MLP neurons of a small language model. Each row is named by its layer, matrix (up: input weights) and neuron, and shows model dimensions 672-767. Each number is 50 + 10 x the weight over its row's rms, rounded and kept within 0 to 99.
Before each neuron's rows, "fires on" lists the tokens most often at its 100 highest values on Wikipedia text that the model never trained on.

fires on: "1", "2", "3", "4", "6", "5"
L7.up438:35 47 58 49 35 50 32 52 62 43 45 38 47 50 37 55 56 52 59 50 66 46 55 64 32 35 42 51 35 52 44 50 49 60 49 38 47 56 57 39 38 48 53 49 41 58 43 64 55 47 60 55 76 55 45 42 39 27 58 56 44 70 52 53 56 44 51 51 54 67 60 49 65 49 53 37 39 56 50 48 48 54 50 43 46 44 43 78 36 59 57 61 53 48 82 49

fires on: "1", "8", "7"
L4.up397:41 48 36 65 47 54 61 44 44 38 53 57 32 57 54 63 45 51 47 52 57 55 56 60 43 76 58 46 59 38 57 51 44 52 63 43 47 34 51 52 53 61 54 52 41 65 58 45 55 51 50 58 35 77 54 50 50 49 60 29 44 44 50 43 39 59 44 49 47 53 48 51 40 57 50 38 42 50 55 58 44 50 54 60 57 65 48 63 50 34 64 36 51 34 66 41

fires on: " and", " of", "-"
L7.up100:42 50 50 43 44 53 57 66 45 72 66 48 44 59 58 53 55 59 28 49 42 65 39 48 44 43 46 35 49 50 52 44 43 55 42 51 56 35 55 47 46 31 38 60 47 59 26 59 52 39 50 67 56 48 50 64 58 51 51 56 45 44 55 50 61 61 49 37 48 50 35 37 55 43 48 50 55 49 64 40 37 48 49 58 60 50 62 56 56 44 36 49 41 48 50 53

fires on: " A", "at", "-", "f"
L7.up1364:60 45 55 48 28 49 56 65 38 51 45 59 55 57 59 45 64 50 47 56 58 41 39 51 45 33 59 55 38 44 59 51 30 36 52 49 65 74 52 60 52 36 62 56 39 30 54 51 55 51 61 35 41 59 46 51 58 36 55 57 56 41 59 63 52 64 36 46 52 41 43 47 38 36 42 57 37 37 37 33 48 38 62 60 48 54 23 55 44 63 68 43 43 64 59 53

fires on: " and", " to", ",", " most", " or", " +"
L7.up531:45 60 28 55 47 57 46 48 55 54 50 55 53 55 80 55 30 44 51 40 63 51 46 62 56 40 43 60 32 53 41 32 64 55 52 51 53 49 38 47 46 55 61 44 57 42 49 59 45 41 40 61 71 67 26 65 56 54 36 43 39 43 30 55 40 36 41 44 58 56 67 48 20 43 50 52 38 39 47 47 40 57 63 62 45 44 33 52 64 40 58 62 59 48 35 49

fires on: " ", " (", "5", "4"
L4.up1019:32 63 50 46 51 46 68 53 60 48 35 60 52 50 58 45 40 48 40 48 45 57 48 54 42 49 40 47 45 64 70 21 53 54 57 55 65 53 68 45 50 37 59 43 53 37 44 54 55 51 52 61 57 37 52 45 46 43 61 40 50 66 57 54 77 50 59 53 44 58 60 43 32 43 66 55 59 48 54 47 57 50 44 49 60 53 50 54 51 49 50 60 51 44 64 63

fires on: "2", " on", " took", " |"
L7.up1240:47 56 33 54 48 50 56 46 68 55 57 41 58 37 38 33 41 45 48 40 53 56 55 54 42 37 40 29 60 37 63 66 53 52 53 52 43 39 39 25 43 36 59 39 56 38 54 52 36 49 56 67 43 58 33 51 42 51 52 42 43 47 50 52 52 45 69 47 32 50 61 49 67 50 66 62 50 60 51 41 42 54 67 75 42 59 44 54 29 49 53 52 59 57 53 51

fires on: "2"
L4.up1354:52 40 37 54 43 61 72 56 30 57 39 56 50 58 46 41 34 56 56 41 39 48 43 42 56 43 34 32 45 52 55 67 61 67 38 50 35 45 37 49 38 33 56 51 69 49 57 52 60 44 47 44 64 61 42 65 58 48 43 48 57 50 51 50 49 66 33 33 48 62 29 38 58 65 48 49 40 48 50 38 51 62 47 37 58 50 58 50 49 35 50 72 46 44 54 63

fires on: " "
L7.up25:50 44 38 61 53 67 56 44 74 68 47 63 37 52 52 30 54 36 68 47 47 65 40 38 37 57 54 66 60 64 64 58 42 56 63 32 38 44 45 60 36 47 64 55 48 55 38 48 65 54 49 46 62 60 54 61 64 45 72 45 42 39 43 42 38 65 44 50 40 62 28 48 44 61 54 54 48 37 63 49 56 50 42 44 42 62 73 58 61 56 48 66 44 54 36 53

fires on: ".\n\n", "==\n"
L4.up1236:24 56 36 54 53 61 63 62 64 73 32 55 39 50 53 52 39 46 45 44 35 48 55 60 40 47 36 43 44 49 63 42 56 45 55 57 68 66 41 64 47 56 43 65 57 50 52 59 52 39 54 48 67 63 43 62 72 34 51 49 39 40 64 61 61 45 30 66 54 50 49 55 50 36 52 44 38 26 32 83 48 49 56 49 69 69 37 50 61 57 45 58 53 48 60 43

fires on: ".\n\n", "."
L4.up1544:36 70 34 55 35 45 35 69 48 50 43 63 37 44 53 60 63 45 44 53 41 52 52 56 51 51 56 53 45 36 53 61 56 31 38 68 69 56 52 61 51 55 58 38 57 61 49 61 63 35 44 50 53 47 35 49 54 37 35 50 57 49 37 32 52 60 44 44 37 60 42 56 52 54 56 38 45 30 57 54 51 61 58 40 70 68 44 62 60 40 58 68 62 40 74 42

fires on: "ese", "8", "9", "7", " "
L7.up1421:26 45 47 57 43 38 49 47 50 46 48 47 42 62 32 38 33 58 53 47 64 53 50 56 39 50 36 55 54 51 42 41 47 44 64 44 52 42 69 36 47 53 64 48 55 65 27 51 32 55 43 66 36 58 42 37 48 46 64 46 32 44 48 51 38 66 53 46 42 53 41 44 34 47 60 47 66 44 52 60 43 51 53 67 54 44 47 42 49 46 77 49 41 48 42 42

fires on: ",", " |\n", " named", "\n", " "
L7.up1123:44 66 40 48 39 48 28 29 53 45 48 55 48 51 45 56 39 38 44 71 38 50 59 40 52 35 38 56 52 43 54 49 43 43 58 34 63 60 58 41 56 54 58 45 48 56 48 38 34 50 49 60 49 63 47 37 63 53 35 47 58 54 49 47 37 67 46 63 58 47 33 29 31 29 64 47 45 35 54 40 39 47 66 55 41 39 54 43 52 43 46 55 51 40 45 46

fires on: ");", " Pos", "-", " Supreme", " Title"
L7.up1256:47 54 44 42 53 50 49 49 53 59 42 55 71 68 41 42 57 37 47 51 38 66 48 48 51 40 58 59 41 66 49 48 44 47 39 51 44 50 54 40 48 44 51 47 51 60 60 43 52 65 58 44 57 54 43 40 43 54 72 37 60 61 56 50 52 60 54 34 45 33 53 62 54 39 61 50 66 38 55 49 52 67 59 55 29 48 49 44 50 46 31 54 37 57 53 47

fires on: ".\n\n", "."
L4.up1517:33 49 31 55 33 44 64 68 53 60 17 47 56 52 59 55 58 50 61 43 43 50 47 55 39 45 48 34 41 46 63 60 43 35 51 57 68 55 42 54 42 55 52 58 53 56 41 55 62 42 47 42 49 71 44 53 53 29 33 36 36 43 54 52 52 55 22 72 51 54 55 53 55 51 52 55 39 26 49 66 41 42 53 43 68 67 44 54 45 60 48 53 61 45 49 43

fires on: " ", "1", "2", "9"
L7.up634:41 55 52 55 54 71 32 45 66 47 58 45 49 52 32 60 48 66 52 73 37 60 46 59 37 49 64 44 36 44 40 51 50 46 47 37 60 51 60 47 49 39 57 45 49 52 40 56 45 44 79 44 55 65 45 56 51 34 67 34 39 52 43 63 52 52 52 52 45 50 65 57 51 45 52 55 40 55 59 48 50 51 63 49 47 43 36 62 49 53 62 43 62 48 67 51

fires on: "5", "0", "3", "4", "6", " place"
L7.up2023:50 60 51 64 41 72 55 56 52 53 49 47 52 49 40 62 64 70 46 40 52 52 42 48 71 60 48 41 41 42 43 39 49 54 62 52 61 54 41 69 48 45 62 48 71 58 44 58 60 60 55 71 44 50 44 37 49 37 53 41 72 46 54 75 40 28 45 34 48 51 50 52 31 44 60 62 40 35 50 35 28 60 42 34 40 49 58 50 53 49 33 45 63 58 56 38

fires on: " his", "a", "s", "tal", "al", " Hä"
L4.up1755:52 68 62 49 46 60 50 46 46 53 45 53 56 54 43 54 61 49 40 56 52 43 62 50 41 50 59 51 58 36 59 56 49 45 33 54 54 56 50 60 29 33 51 49 37 53 47 52 48 48 61 39 49 46 70 42 60 47 51 57 60 53 48 46 64 50 41 59 35 62 46 53 54 45 57 52 47 45 37 46 66 60 35 34 72 48 37 74 45 57 45 44 63 29 55 57

fires on: " of", " V", "v", "s", "a"
L4.up1748:40 59 63 58 52 59 49 24 50 61 50 53 48 65 38 41 54 57 57 64 40 61 52 48 36 55 40 45 51 50 39 35 52 36 45 44 52 75 45 50 55 46 64 38 57 49 64 55 45 48 39 43 43 43 56 39 53 45 47 44 62 57 60 46 75 56 52 56 41 63 29 52 36 63 44 55 42 37 60 53 50 47 54 51 40 37 39 57 46 60 40 59 74 48 56 69

fires on: "."
L4.up756:53 57 50 59 36 34 62 40 36 63 37 55 62 57 47 53 36 61 49 63 47 74 46 48 49 41 42 30 46 54 62 41 37 32 41 47 70 41 39 48 38 42 40 36 56 60 49 57 47 41 52 62 33 62 43 63 50 43 55 45 54 52 63 45 47 54 47 57 33 41 51 36 54 57 56 47 55 56 44 48 57 58 62 58 44 68 36 51 58 37 59 58 48 47 76 63

fires on: "1", "3", "4", "5", "2", "8"
L7.up810:34 79 62 51 43 39 58 55 49 51 57 54 67 65 57 70 50 51 41 48 51 72 46 62 56 60 52 51 40 57 50 50 47 44 55 37 41 51 40 59 51 50 65 30 59 44 45 38 57 42 42 59 65 58 49 51 41 40 43 50 40 65 43 59 57 51 55 55 45 43 57 52 48 60 61 50 35 58 43 64 41 50 49 58 43 45 50 46 42 52 56 56 44 39 58 65

fires on: ".", " German"
L7.up2030:48 45 42 74 45 48 47 34 51 46 49 54 47 63 65 52 50 47 60 48 32 64 54 38 28 43 46 36 33 54 48 48 46 54 46 51 65 56 50 63 43 49 48 54 41 44 47 45 52 38 53 54 50 56 44 59 66 65 39 42 44 39 48 51 40 54 54 46 46 37 55 41 46 52 47 49 46 51 55 40 52 61 58 62 51 44 42 38 51 48 45 60 38 58 38 62

fires on: " |", "0", " ", "4", "2", "6"
L4.up839:35 58 47 51 46 60 35 58 44 42 49 39 47 76 47 48 59 54 57 64 44 52 32 43 41 70 52 55 47 46 51 50 59 26 62 40 73 66 53 32 47 54 60 56 52 46 32 46 67 43 57 46 46 67 45 54 42 46 69 33 45 47 63 37 54 47 53 59 54 52 68 56 41 38 64 46 44 55 62 42 47 58 51 33 41 36 54 52 57 56 58 52 58 60 47 36

fires on: ".", " (", "a", "z", "ab"
L4.up460:35 53 42 51 46 59 28 42 39 49 47 49 53 51 62 58 41 38 48 60 42 65 52 48 50 53 54 49 40 46 55 51 72 44 57 53 46 39 52 53 34 47 47 60 65 64 54 49 55 53 36 57 48 49 48 49 68 54 27 47 60 38 54 36 37 63 38 52 54 35 45 23 36 59 42 52 52 47 54 58 70 48 60 45 60 47 50 50 50 46 53 38 47 54 53 65

fires on: ".\n\n", ".", ".\"", "\".\n\n"
L4.up1995:13 69 42 61 36 51 51 76 55 53 28 58 55 51 59 60 36 44 57 51 32 46 65 71 43 49 48 36 35 45 55 54 61 41 45 66 69 55 47 55 48 56 41 54 64 56 52 58 66 16 59 48 60 55 20 51 50 28 39 39 68 47 54 45 53 65 36 50 46 48 44 32 37 65 52 58 48 27 55 67 58 53 56 43 62 59 53 52 60 60 42 50 67 55 70 41

fires on: ".\n\n", ".", "|"
L4.up1703:34 54 39 51 31 35 41 79 45 45 43 62 49 47 60 55 48 41 41 68 45 55 50 63 47 48 56 54 28 51 48 52 48 43 55 58 70 58 49 57 50 53 57 24 43 48 45 60 66 26 47 52 70 56 37 54 49 42 29 52 61 41 42 33 49 47 36 39 39 52 57 52 44 70 50 47 47 22 61 50 44 60 44 45 58 62 43 61 68 45 64 59 51 41 68 47

fires on: " of", " among", "1", "0", " in", "."
L7.up366:51 68 40 55 49 32 42 44 53 44 53 60 45 52 40 46 49 43 46 42 28 69 49 50 33 50 31 31 37 60 46 42 72 48 44 46 53 65 46 41 55 50 63 45 39 46 46 52 60 53 34 34 52 49 33 48 64 45 52 36 37 43 61 28 53 31 36 37 64 54 42 49 53 33 55 59 40 44 33 47 46 58 50 72 58 46 60 59 38 61 53 35 54 52 48 52

fires on: "M", " m", "5", "-L", "1", " km"
L7.up1760:47 71 37 57 57 48 55 52 32 55 42 50 54 52 54 57 62 46 47 49 52 72 41 60 49 58 60 47 44 48 67 49 54 60 36 47 61 47 45 53 27 50 53 48 46 61 60 62 45 48 56 55 41 51 39 50 58 41 60 44 67 53 58 38 34 40 51 51 45 67 45 43 60 47 62 52 57 41 57 54 63 42 33 39 50 46 54 68 49 53 53 67 40 55 51 53

fires on: " |", " ", " |\n", " Notes", "2", "0"
L4.up887:49 44 39 58 50 40 38 33 44 30 54 44 47 45 45 44 27 42 32 51 34 61 48 60 43 55 34 55 57 61 44 53 35 41 35 60 46 41 65 38 50 56 52 36 46 68 47 47 45 49 53 53 50 40 44 53 48 41 42 39 59 53 59 69 54 62 56 44 62 54 52 45 42 46 51 68 41 66 57 42 55 54 80 69 42 46 35 51 43 48 52 77 46 49 38 47

fires on: " to", " in", " well", ");", " of"
L7.up1021:37 54 46 51 35 50 40 47 45 40 44 49 59 66 43 49 46 26 39 42 55 45 27 38 47 67 45 54 37 58 41 55 67 35 57 39 55 32 48 40 58 43 42 44 67 58 53 55 39 43 39 37 50 43 32 36 54 47 31 63 42 68 50 67 61 50 48 32 44 46 53 56 47 40 50 44 45 45 56 49 70 63 53 62 54 59 44 54 31 55 61 51 46 48 62 57

fires on: " |", " -", " Hamburg", ","
L7.up1282:38 48 49 59 49 59 68 46 53 59 31 60 44 53 54 47 58 57 55 39 28 54 59 30 52 66 44 42 40 66 42 35 42 48 50 44 32 38 44 59 52 50 57 46 44 42 54 31 39 44 62 64 35 50 60 55 52 56 55 45 41 39 60 70 46 64 60 58 43 37 42 38 59 51 59 58 42 40 57 49 51 44 48 51 48 44 38 51 41 52 38 43 59 57 54 51

fires on: ")", ",", "\"", "."
L7.up430:40 59 55 63 63 48 51 71 43 65 44 52 48 49 65 66 33 48 47 66 50 53 67 45 39 49 44 30 45 45 62 60 49 63 33 54 45 56 41 50 44 71 46 35 46 61 42 54 51 42 36 73 51 36 56 39 59 40 45 52 45 34 48 51 42 38 48 41 42 52 38 49 39 46 52 62 40 59 55 44 51 52 47 64 63 36 57 57 67 47 40 44 58 33 57 28

fires on: " ", " (", " R", " Year"
L7.up1105:53 59 42 56 39 52 61 35 54 51 44 42 64 55 45 41 58 53 61 42 63 56 48 44 47 40 46 37 57 59 42 58 53 42 51 38 53 34 40 39 39 56 52 59 45 57 61 59 70 59 52 54 48 44 62 65 60 48 55 63 55 27 39 57 35 62 50 51 51 70 59 41 44 51 54 55 41 52 46 68 62 53 43 41 31 54 54 52 37 29 37 51 42 39 50 48

fires on: " ", "9", "1", "0", "2"
L7.up1124:29 38 54 56 47 53 68 57 54 58 51 65 38 48 40 36 55 34 73 52 36 54 41 53 37 49 50 48 56 54 37 49 39 62 62 60 51 61 54 56 52 53 44 49 46 38 56 43 49 53 63 49 30 69 46 58 52 41 52 42 60 48 65 63 46 65 37 39 55 56 52 48 48 56 52 39 39 36 63 47 36 50 57 43 38 61 48 83 54 64 46 55 62 44 35 43

fires on: "1", "2", "0"
L4.up243:44 65 50 64 43 39 45 51 54 43 68 58 53 57 60 65 68 42 44 44 43 51 62 65 37 51 59 54 50 43 42 38 47 45 62 40 43 48 41 35 43 43 57 49 30 58 46 39 46 46 45 53 48 38 53 36 59 37 63 52 56 58 40 72 64 58 44 39 51 46 47 47 52 56 51 50 32 51 35 62 44 63 51 68 51 36 51 58 48 54 45 44 41 52 65 37

fires on: "al", " his", ")", "tal", "he", "um"
L4.up1529:51 33 52 39 50 56 45 43 60 58 60 44 49 56 61 49 42 55 47 55 51 54 58 56 34 48 49 54 39 47 65 45 47 42 43 60 61 58 40 57 36 38 49 33 44 40 60 52 43 48 45 45 53 43 63 37 55 52 54 33 53 41 69 43 62 51 56 58 46 60 45 58 47 55 56 38 52 51 34 51 48 46 58 49 53 50 52 58 57 54 51 49 48 50 67 62

fires on: " ", "h", " of"
L4.up1944:38 50 39 34 47 59 39 46 47 49 47 54 50 53 31 43 56 48 39 56 59 65 33 57 52 58 36 45 53 42 61 38 62 52 52 58 65 56 42 52 55 45 64 63 53 55 36 46 54 36 55 64 42 63 30 53 60 52 52 47 43 57 59 63 46 47 65 35 40 66 36 29 55 63 52 55 58 46 54 48 38 55 39 51 64 52 74 64 32 54 57 65 37 35 52 38

fires on: ".\n\n", ".", "|"
L4.up356:35 70 34 45 29 51 52 76 48 47 41 55 39 50 61 55 56 41 50 54 41 47 45 60 54 56 56 50 44 37 58 52 63 37 48 57 68 62 58 57 48 51 55 29 54 57 36 58 50 25 49 46 64 54 32 59 45 36 36 47 60 53 43 45 59 68 37 57 34 58 39 33 44 38 53 46 39 32 42 50 53 56 55 47 51 78 45 67 55 44 60 52 53 52 69 48

fires on: ".\n\n", "=", " by", " first", ":", "=="
L4.up1578:44 55 43 46 53 65 54 48 53 44 47 52 48 49 44 49 67 43 46 61 47 46 51 68 45 50 49 60 48 50 50 54 62 42 41 49 59 53 51 55 38 54 53 50 49 46 26 61 37 30 52 58 45 54 64 51 66 34 39 59 36 36 56 52 48 74 32 26 38 62 32 51 59 53 58 44 53 30 40 43 60 62 57 43 71 48 53 43 31 60 43 60 35 42 65 35

fires on: "2"
L4.up872:52 52 50 59 48 39 72 58 42 26 54 61 41 47 59 57 36 59 51 38 50 60 57 56 58 50 45 46 64 34 47 45 61 55 48 47 45 45 39 43 39 58 51 39 56 47 47 69 48 45 46 48 68 52 67 65 48 74 45 52 45 66 62 56 56 52 39 61 36 70 33 46 48 68 51 58 41 41 63 30 43 45 37 37 58 59 53 63 50 56 68 37 54 38 51 67

fires on: "-", ",", "–", ".", " U", " to"
L4.up1271:59 46 58 62 47 52 53 73 57 58 34 68 41 48 52 63 49 42 54 41 61 48 47 62 49 56 33 40 50 42 48 46 55 35 47 56 63 47 53 50 42 60 43 40 62 66 58 61 39 51 39 62 49 48 47 52 74 48 50 49 38 62 44 50 40 48 45 45 46 55 56 36 37 31 63 65 56 63 44 47 44 52 37 47 44 49 42 43 48 39 62 48 89 49 68 62

fires on: " ", ".", "1", "2", "′"
L7.up965:51 47 34 55 32 59 49 38 61 56 37 67 47 49 36 58 35 56 67 59 56 43 19 59 27 70 66 48 50 57 52 54 33 52 52 42 64 59 41 32 43 28 47 48 48 29 50 56 50 43 58 47 61 48 59 47 46 61 55 39 63 49 53 62 59 33 57 53 42 55 54 46 30 51 52 65 48 53 57 52 36 39 45 51 52 58 36 66 44 54 57 53 54 43 51 64

fires on: " ", " U", "ap", ".S", "ñ", "uc"
L4.up2192:56 74 55 56 35 56 56 49 55 63 43 60 48 69 55 53 61 44 61 49 53 57 38 36 42 55 35 59 44 49 70 46 49 37 64 63 48 45 69 41 52 43 63 69 36 59 41 44 49 56 50 50 47 45 46 57 60 42 66 64 37 71 38 56 44 46 59 41 55 54 30 40 42 34 53 45 35 46 59 47 49 61 46 47 42 36 43 56 56 39 55 50 60 54 58 55

fires on: "5", "6", "7", " it", " Joseph", " follows"
L4.up40:44 48 58 41 43 67 27 49 31 34 50 39 48 56 55 45 57 43 46 51 59 64 51 53 51 48 42 36 27 39 66 42 59 46 41 57 57 67 64 56 32 53 55 51 52 59 49 34 56 49 57 71 28 54 21 60 57 45 57 52 78 42 37 50 41 41 62 42 42 37 27 38 52 55 49 68 54 56 65 53 48 51 59 34 45 57 51 44 48 47 67 49 54 55 63 41

fires on: "9", "0", "v", " zone", " ", "iv"
L4.up543:24 52 45 49 43 56 49 46 55 54 47 54 50 65 41 54 48 69 66 37 38 48 50 47 36 62 56 42 49 54 44 38 49 44 43 63 61 27 35 63 49 43 66 65 41 68 46 51 48 36 62 34 36 70 40 46 57 51 57 30 51 23 54 54 60 63 55 62 43 56 42 49 55 29 51 58 35 52 52 57 36 59 50 58 42 52 52 49 36 58 63 59 43 56 54 52

fires on: ".\n\n", "."
L4.up1110:25 69 41 53 21 49 47 69 50 52 34 55 42 49 54 59 47 52 30 45 48 50 53 57 42 46 50 46 37 44 51 45 59 42 58 48 66 67 36 53 53 60 53 38 44 63 40 52 64 32 45 49 58 61 32 46 59 34 50 56 53 43 38 48 55 47 26 40 38 67 42 47 37 52 63 44 33 33 49 63 66 31 45 59 46 58 41 60 47 51 55 53 66 50 54 32

fires on: ".\n\n", ".", "=="
L4.up2159:37 69 42 57 31 41 37 72 39 43 48 67 50 53 48 63 59 59 39 53 37 48 57 53 57 44 55 42 44 49 47 46 62 38 43 64 60 53 48 65 51 56 58 41 59 65 44 59 56 28 57 40 56 56 44 51 48 32 37 57 52 45 49 33 52 70 37 45 43 55 52 50 47 60 37 44 47 18 49 59 48 51 45 39 68 75 49 63 50 36 48 65 59 40 74 48

fires on: " of", " |", " in", " was", " can", "|"
L7.up1787:43 52 45 61 48 52 55 44 46 42 45 58 48 57 52 63 59 53 50 67 60 65 50 59 50 40 43 58 39 54 31 38 42 38 47 46 59 56 48 38 36 61 58 24 49 56 56 55 43 45 48 26 43 48 45 41 73 45 46 38 47 50 66 53 68 41 24 37 50 50 56 43 39 37 46 42 42 54 50 31 49 55 57 61 47 56 57 65 43 55 59 36 50 56 50 54

fires on: ".\n\n", "."
L4.up184:28 70 38 53 27 47 36 78 45 44 41 64 51 48 56 53 59 50 41 58 41 54 45 62 51 52 61 46 43 38 49 56 53 32 39 68 62 53 40 65 53 54 53 33 59 58 42 61 63 26 48 49 59 47 33 43 53 28 39 60 54 52 47 33 51 59 32 43 39 62 43 50 49 55 44 43 42 25 53 57 48 60 46 35 64 66 46 64 50 38 60 61 61 51 72 43

fires on: "7", "6", "5", "Z", "8", "'s"
L4.up2128:43 60 63 41 38 55 41 58 58 43 54 57 55 59 45 35 47 48 53 60 46 65 48 60 53 60 43 51 44 30 50 33 52 48 53 49 63 44 50 29 38 31 64 55 51 56 48 43 57 51 46 63 37 46 32 70 49 49 57 43 45 31 33 56 54 49 53 38 55 31 31 41 35 51 40 58 41 34 43 46 58 39 54 61 48 55 51 57 47 53 62 44 41 58 44 42

fires on: " |", ",", " Hamburg", "V", "L"
L7.up1861:43 58 42 43 57 54 55 50 39 66 39 48 32 62 62 53 35 44 28 54 37 42 65 59 58 56 38 39 41 56 64 43 52 47 48 59 45 63 57 41 52 44 46 51 34 42 57 51 33 44 56 59 51 53 49 60 54 46 39 42 50 62 58 63 51 60 47 67 33 44 49 35 48 51 60 41 58 48 43 43 49 56 47 53 58 55 52 52 47 43 49 50 81 47 45 40

fires on: ")", " w", " k", "H", ",", "K"
L4.up514:67 49 47 70 49 54 49 65 57 62 40 43 47 50 52 72 46 45 25 56 29 67 69 58 47 43 51 37 52 54 51 70 52 44 39 69 55 59 48 58 39 56 51 46 38 46 44 61 43 38 63 59 60 61 43 68 49 35 60 46 62 36 44 53 63 50 49 42 49 46 56 60 38 53 56 53 47 52 36 51 52 65 52 59 41 47 47 56 64 58 58 46 59 29 56 56

fires on: ".", "–", " ", " of", "4", "9"
L7.up416:53 51 37 42 57 55 56 48 52 51 51 56 52 58 63 66 32 53 44 50 66 55 60 49 33 63 55 52 38 47 58 49 37 44 48 49 40 68 40 47 45 49 44 55 42 54 52 45 51 54 57 43 53 47 41 47 55 46 75 54 42 53 52 40 48 46 50 43 44 47 55 57 47 30 59 44 51 48 73 44 52 40 44 52 48 56 73 71 63 44 55 59 58 50 69 45

fires on: ".", ".\n\n"
L4.up409:51 55 32 56 42 47 47 65 54 45 43 50 42 54 62 58 41 50 54 52 57 52 49 63 36 59 49 46 40 41 36 42 67 47 54 53 68 60 53 58 53 59 65 55 44 52 40 41 58 42 49 46 58 71 45 61 54 38 44 60 48 43 50 61 58 68 38 40 54 57 33 36 44 30 62 48 44 39 46 51 43 56 54 43 52 63 35 58 50 58 40 61 52 51 60 43

fires on: " of", " L", " State", " league", " League", " "
L4.up1420:56 54 58 36 47 52 51 64 50 44 42 63 49 59 81 54 22 56 61 57 49 54 49 48 53 47 44 49 38 50 41 46 52 43 54 27 46 42 47 43 49 45 54 47 57 62 49 33 50 55 69 22 59 42 54 35 54 45 52 56 28 41 47 54 41 49 56 64 53 48 49 61 21 50 47 44 60 63 77 45 46 43 54 48 55 42 52 67 50 49 61 60 59 57 63 47

fires on: " that", " with", " and", " who", " such", " to"
L7.up2028:40 41 50 56 50 38 32 31 62 45 60 63 43 57 51 53 39 61 39 49 41 62 48 40 45 58 46 40 40 49 49 38 59 58 49 36 34 45 23 42 45 53 46 48 42 57 50 43 49 48 49 49 65 41 51 48 53 54 49 41 47 44 40 61 42 35 56 47 56 67 47 38 49 39 58 52 62 51 51 47 60 46 48 72 41 58 28 59 46 45 70 53 30 50 51 50

fires on: ".\n\n"
L4.up1417:29 65 34 57 29 44 52 56 56 52 48 60 40 52 60 60 55 55 50 48 42 43 38 59 47 41 55 49 44 51 44 55 56 33 47 53 67 51 45 40 49 56 60 50 38 49 35 55 45 20 52 50 50 42 31 43 58 30 51 47 73 36 46 40 65 74 32 45 37 57 46 52 47 43 46 46 43 36 43 57 43 47 61 45 64 65 37 66 52 56 52 72 51 38 71 40

fires on: "3", "2", " season", " year", " of"
L4.up393:56 54 57 48 47 37 70 59 49 43 34 57 33 52 53 57 44 65 35 52 41 43 36 62 39 44 63 52 67 48 47 51 71 27 52 43 62 44 54 47 39 54 37 58 36 67 45 58 54 53 49 48 60 62 54 66 61 46 49 46 67 64 43 48 38 29 44 51 38 67 65 52 47 56 60 48 55 56 50 50 39 53 31 38 56 73 40 61 47 47 66 45 61 38 44 59

fires on: ".\n\n", "."
L4.up1299:32 65 36 54 31 52 34 68 48 43 40 63 51 50 57 58 60 53 44 54 40 52 52 63 56 51 57 47 44 41 54 58 58 36 42 64 68 61 45 60 53 49 57 34 52 62 39 61 58 30 50 50 58 53 36 42 51 35 39 49 58 48 38 39 52 60 37 46 41 60 41 49 47 56 47 41 43 28 54 57 51 59 52 39 64 61 45 68 48 39 57 66 57 44 74 43